Weights of a small transformer language model.
Size: 13 layers, width 384, 9 heads of 64, MLP 1536 GELU, vocabulary 2048, 28M parameters.
Architecture: LayerNorm before each block, tied embeddings.
Training: a variant of Adam for these matrices, 384M tokens, 5861 steps.
MLP neurons of a small language model. Each row is named by its layer, matrix (up: input weights) and neuron, and shows model dimensions 144-239. Each number is 500 + 25 x the weight over its row's rms, rounded and kept within 0 to 999. Numbers have three digits each.
After each neuron's rows, "fires after" lists the tokens most often just before its 100 highest values on Wikipedia text that the model never trained on. A number after a token or word is its count.

L5.up119:480539477486499484447512506463526519501459494522467484516535516519551493486501480458488520524495480537515476468499488497539470480528505457514551472517484456481550513533475432534485517498501480517471504493515490532501528510502495488500505465477459525534502490514522515489529488451499514480
fires after: " is" 31, "\n\n" 13, " as" 8, " was" 6

L5.up275:534521492547507515502514464530507485501513489516487490484544471479524490431494493455520507490486484512525503546479515512502496531498523511499518469538494512480504491503527491509485496518551508551438473460530500496573564529522535491475498498469495533467491485507538490586494516496518524441
fires after: "|" 29, "-" 16, " |" 5, " and" 5, "C" 4, "ver" 4

L6.up1257:492457469494511515493524481547505534546540480493499489474490495494516485509500493502464549483496487488502491521538510491500485548474545473496473570507503510476493483493506496483487491536502492510483515509526498503502445537487522541493522497491493525532523488592492473555472471501490509471
fires after: " |" 28, "1" 6, "8" 6, "6" 5, "2" 5, "3" 5

L6.up1291:518496454495480498488523518445547512478480548472428475482512478507470473505493491512510509502496467520567485490479454523513502522529549452522529417498462498499512466560502485500482526542483530498506540496465467545528538470520470510502515499442501530484508487491522474469527547512512483456
fires after: "|" 50, " " 25, "-" 5

L5.up333:503477488532492501468496453513527496501481480514444465512499506500473474508471471473490500546491469511520461482490480481532475503485510443516544464471491536482510489504484491493502467525535465487503548524518560501499567454522486511481475475457488553505520465512506501557505520550486486478
fires after: "-" 37, "|" 8, ":" 6, " |" 4

L8.up1171:524494499508525461474474524507510511468497495543483474492478505462498457484483518487495532499481512500512470464503536470491467550475522468521494521507462487515520492511532463550504461500551510521474512542472457494508532523462518495485513502468472528498481500468501532509487462477494555481
fires after: " c" 17, "c" 12, "st" 8, " g" 7, " h" 7, " C" 7

L6.up994:504538476517464487488530467473518497524521489479493481497498555496507506518503549485505508511503482502520505488483515536533568500541519473493498461493469505504490481500524506496475539512473527486501486526479443528449508494509490516490515447518455502495487486544501484533497510466504486514
fires after: " " 29, " |" 20, " V" 12, " |\n" 6

L8.up292:520483500495512511517543489523508494505477476519514519525500500485527514505498490482532538512512473478513480481517485529516455526507528488462532525460471469481454478533532473511451468508492514491420487474559505509496499504493485513517426512488505488500511498496504466533480483488495467476
fires after: " |" 21, ")" 10, ";" 10, "s" 9

L8.up1014:502432475459466446475522509499524510491507503450515467467457487544512473486486507482533483482488481483474479528525451506465495509489542490554514526495536518469484538520512476516490469503507508535525520519502507499455491486523474512523502464539483492507535506498482488524496453500498536518
fires after: " B" 34, "b" 13, " b" 10, " th" 9, "B" 6

L8.up1359:528515502497490514505497464483501523486440538518458502490516487459497466513497496469469522508545519509526494510492525505522551501550545485492494455410464458478485512521490491513492479492498484495509458537456505501486498499468476529507526486487496464473516466500485508522498501458496529495
fires after: " S" 41, " H" 16, " s" 11, " K" 11, " M" 9

L5.up763:549551497453493495483504476459515500496514457498443510518521492520463486502452509521463537525481489514513537517479554566482487506489492485535531465485514526466572480534468506527526491475467459496497469556463525515510504478523495472496537471464474509508489483520530484508519507487525489472
fires after: "|" 46, " |" 23, " medal" 7, " |\n" 6

L8.up17:531469468520523524512530431524511506523494521508497474499495499514511504519548507484504531504502484504492503522467498485501468516532508497496473522514501500494468489513508523488500487518500492530519495483502550515472503519573468513513466434512469501502489516512479507495498495478520530503
fires after: "6" 22, "4" 14, " V" 10, "5" 5, "1" 5

L8.up513:511454479486455489493480442532522501504477531458506501457525512482497494465498508484550480488493505480494462511471489496566463511532507494540509494500517496481501520537510518493484468513491485510538510505473528527519512488534453497520486486524487508511527480515475483507529503524508502464
fires after: " M" 15, " |" 15, " S" 9, " F" 9, "|" 8, " s" 8

L8.up1189:528490468505522498504522488471516512500530482495500533506543490493488513521513502522488500499513519514495514483509509515473476516530523520510522454514503497484524509489529534520436478556507496474527466550490540503493473523503480487478466521533484522480498503529499530507470469468515502470
fires after: "C" 24, "H" 10, "S" 9, "F" 8, "T" 8

L4.up559:489510467518516507461527503532514525499508481501460514489485495502536532475534513478516484508483447512528495508487488527499522483499520502446538513492445478462506511514497461526491484525500497460502533518473476550494527511520505491496555503511457522505479503482512462496516477519446516478
fires after: " |" 58, " " 14, ";" 10, "|" 5, "0" 4

L6.up165:490475469509489513498511473496509531522523516497524512470493548529520461493561458473502522500512481511509479512521446496507466525510498504437517488498492446482440459520511524499464503535515531519496500516500491485480476573530468559504517490494487557523508483548518506490560488485497467492
fires after: "1" 13, "9" 12, "4" 10, "8" 9, "6" 8, "3" 5

L4.up1359:473509496466483499464498539498540536503536502506453489496479469515538506506516483504526485521507461501528496481484465480521494489483488465488530492522440521478506462520499472508551487530492454472502526530496484536479515474530519472487540491494503493520491497524492492485541496510453504496
fires after: " |" 31, ";" 10, ":" 7, "|" 6, " ft" 5, "R" 4

L8.up281:524420484468500447554501498508494513483475517464495538485495575484542513499476525449513495487476502512480474548478434526522544539453504491522508529509528499505490507475490487485541487510502514524487496465479524509485515515527454469493485496473476495506499468434515471474501476520495507485
fires after: " O" 16, " B" 15, " K" 13, " k" 5, "B" 4

L5.up657:519542499494476515474491406465490554491499466472465510483514519530514496476489511496510511510509474507503524480488452583505541500510523483515507469499498508495474481479491503510483549483473506509539495512467468528487525486495520542502529459508485502529519464529541489511498498506507473504
fires after: " |" 43, "|" 31, " " 9, " |\n" 9

L8.up812:530544494522468488478531524484524527510475482505513463530498517513574509489479494474522477481506472516541489464484449505518504497561532503519556520520488459460497478511504462509485504531494491486495527497516454515548528492454457484463519507474462527478519512535474483511526499490519481464
fires after: " was" 35, "." 23, " is" 8, " dis" 6, " were" 5

L8.up511:573507460469486486549489491439519473482534473551427519496487509516511507452503476465508548519486499526473500519487497512525569522503541496522514505477503512497455510547492506458497518549521506522498495463465509478498519507461451487491450445481493480507498503496523480506511492499519495460
fires after: " B" 36, " O" 23, "B" 8, " A" 6

L8.up1330:520539503509533496515495486505520505479501538565468480479482474466472470465515491489562515510527516555489502510499533464532506540520505476514533476459468487492510511511521487539522472532553519483497451492493507508510484497485479505514516488472513515487506487477475529472448500456478557543
fires after: " R" 33, " S" 17, " H" 17, " C" 9, " F" 5

L8.up695:480494489512505545474511438524511516540538466485474487501507515503512474526540458503475530476458462518514508488504494526539474511495476473486512462481529474507478463484540530507459501499516534527508529501528505524496506502508533528498501500526484481497503515521511463500523510450496513526
fires after: "6" 25, "4" 13, "3" 7, "7" 6, "11" 6

L5.up221:491569506451426533475498502461519499461505509511471510477506512521512492485483509523506523535504470495525499491477489531498552503529523505479544477489461470498515501480522484507492526524481535485494507502458463533487508469496515585496493467499518516468458491493537491497529519494463480492
fires after: " " 84, "1" 4

L8.up413:512476471525496496487503519515502512484487540545506511525480499495511516488528516459548535581508446517511513510468515474532484538490481498481545549447469480485539504496458520526494541515513505501525471498516481513522539487512543515508501510482507543476534516477503501537511461443478498505
fires after: " l" 16, "ut" 12, "il" 7, " n" 7, " sh" 6, " bel" 6

L8.up888:516509490509507532449535462506501503493478503492489479469507493485532503477484489465536491514517532515485459502532501497494489511559504447536484488507504471470512529499539459494533524497555514465528502475481536511520544496534510518511516481537502526505457465510504502502533469524499478481
fires after: "," 14, " |" 11, " M" 10, " N" 10, ")," 9, "N" 8

L6.up901:538498483512488481456507513477518504492462498524497463499533493505541492499515540500510490495520503510544531475513450512541505507480520479521542482514530507453556508566490484529479497499497522536474548487479470516488543500474516495473507512490487540500513452499543487489492492534496482466
fires after: "-" 31, "|" 29, ":" 9, "\n" 6, "==" 6, " |" 4

L6.up424:531481460526515495475489505532537500468496504523474483516520457539481501497528503477457512522528467505525475508519479485526504497472522478511504469488479466482490499533473503509482493498496486511496531498514499517506526508535512467481550497481477546502532484464477493492487509529487483483
fires after: "-" 39, ":" 14

L6.up1098:502493474493538524471517471472521487457432505503481495499491487492509508532516519449510490497501455512510505497489531478516494504506544440560484481500517484425530523522447493514464483497498492566512523517544481501551529514512549459496558466492492514514533518505523488512474472486540550492
fires after: "\n" 57, ";\n" 7, "|" 6, ")\n" 6, "-" 4

L6.up1088:540510471484511476522536463481501473500521519477451491464546474468468461495498524520581505539506490514521484488494469510523489521478531452535503466552495526473489501508484507571520494516476492487512489522475452510500530437500491506499520502532486536490522501474480486503534502530498527486
fires after: "|" 39, " |" 14, " P" 7, " " 7, " D" 4

L4.up537:506498487487509536474482481526522526532555519513435505492515476499510521489498495498491492521486446527524497495489519485500511493500518485498492510504442497459507500511462442523529492522527473456509472524500494525478500515498493494479552527504484545496506498504514481517483504510513562483
fires after: " " 28, "0" 9, "1" 8, "2" 7, " |" 6

L8.up1029:563489497534518466478494478480504499455539497526481478522481497515479488514525492476502470574511479547509461479462454529498489521537491480519492538485474531508550522504489554526501485510477510530521506452482499531493539466524482543516438505507482505486508481481498535516506479500490507476
fires after: " the" 52, " l" 10, " " 9, " n" 8, "The" 6, " The" 6

L5.up1068:521545464526487521523503527486501485480487522498478478508552494551506490496500505471452491499498465529527493453511520532508493510460511458509521473491488440500491473523464486496456528490495456496490531488481487504519552488537487522487508531461484571487501478498507515557498489514523466493
fires after: "-" 26, "\n" 24, "," 5, ":" 5

L6.up706:483459484532512468509509437541522515488506488514526512504461490480548471530550512508506493464509476456518524484543485521513527498496512474473513551493477507468517481527510486517486453514515504512507512465499517525479459499513502468468478538491478514519515500518518463502472481491493522529
fires after: " |" 62, ";" 6

L6.up85:527471490497510511525513446549510526505533479522493553503541486478495465458517499490495534482476478543509455531505487495528505502499537497475508532488477487491529505525507485491500480525550470502545500506476528507501486513532511507487519505507525546450528471483465504510489481524510544449
fires after: " " 43, "9" 8, "," 6

L8.up1155:509474484517531470476462505481506519478479507493476495471501518513535497489539478503542461539513489519493469456518494499543507501492498483504528483526470464512499527511552496483538505496532509519507475469542460550495461494519500541451514478517484515508517499506440542437500499496496546484
fires after: " S" 30, " s" 18, "S" 11, " R" 8, " F" 4

L5.up422:563489504484496506475523467500499509524500548525458455522519501502448508497447486483487504493501489544500525522477484544499552526489526514467482433462504531491477485511469516508504492508511484495483475565473538485548534513487526484481506562494506506483517457521534499562509476513523533466
fires after: " |" 16, " V" 15, " |\n" 7, "|" 7, " L" 6, "-" 6

L8.up394:505502465513524502526520480498521516478521465518488521467500494509504484495534490468539538502529524490492463542456463533450510515492513489505534497546508496439492501502498478524487513520525503471480477536473505491562510526538455530502467443542450562494485489527503475522518424498515475438
fires after: "3" 13, "9" 13, "7" 12, "6" 12, "1" 10

L6.up1119:513517484463496477489502489539504500489501515484471487505524473482471489491490504490539536524470512552535491527511510535515475538490506459532519439506524566498523500492474492533490487484485473495471500526460553495506523510497480533498523496519471525502515453521494483531503490563517516503
fires after: "|" 44, " |" 21, "See" 4

L6.up1035:475544511531491509481507501516531530502504518510451489460514493528509482527526523501521511513505450537514521511472431508506494544522498474525540495496454445468458522499516469547483489488498485480474468496441462536493551497507498498491529506507474536495490502498507503523519522518503534496
fires after: " |" 42, ":" 17, ";" 6

L5.up414:510442481532529509471515460494514470511556506497477479483545568509489518539484492494474534512489495528533535487499482543520470516479511488510524498511487500470513472509494489550502542494498493527493508541456509504542526462520536488504501515487443567521531509524504498540479473490509509465
fires after: " |\n" 39, " |" 19, " " 5, "|---|---|---|---" 5

L6.up1021:521517514543526497536523402539496531480482450519525570493543538513502458496529502449493519514495477513489497532483517543546493515502489493492485539470473500493493498522554478485489466544488497530546459514502494495520538503580485504501503530508482505483537502502461484525527454485499484498
fires after: " |" 44, "%" 9, " " 6, "." 4

L5.up1403:553497483501517487489516450488515497518522473485504461493505513494471469538494496513469538475482522496489506534492515515526485513470526493514469513520527524473493491498479537527510486511471494521472508507490533526489510483489475498491506519508502526502544478574466494539473507549516534482
fires after: " |" 40, " |\n" 22, " V" 8, "|---|---|---|---" 6, "|---|---" 4

L8.up112:515495492546453476479516512522498514490556492510430509502488487455502475434489494499506523501510495506509497542482533511484479526512513487507512517499486516491486500471458463519474539493545487526502470491485511485504525521501523508460498495431502504527490479460499479532478489487508485529
fires after: " c" 18, " C" 14, "op" 11, "y" 7, " Ph" 5

L8.up1124:499487471549521472481485564545509464514493537538538499460538499497523430474482516481516503478517492560495515488481517467512487511504494451526506524475457511468507535483507437522523460482519450534505513486493506497468511507463489469492504501469533511481509473453505509527494482479517530493
fires after: " h" 24, " g" 19, " H" 18, " G" 7, " C" 5

L6.up1394:521462492517530475535521487510530549498505530470484512490517515477466458484505572480546479537497500505526488505482472509528528503518505496503478479482507476492492506466529525511486450492457482520504456464503494491486534518520458500502519452504471515483514481496502465504509507521522487460
fires after: " |" 49, " M" 4, ";" 4, " W" 4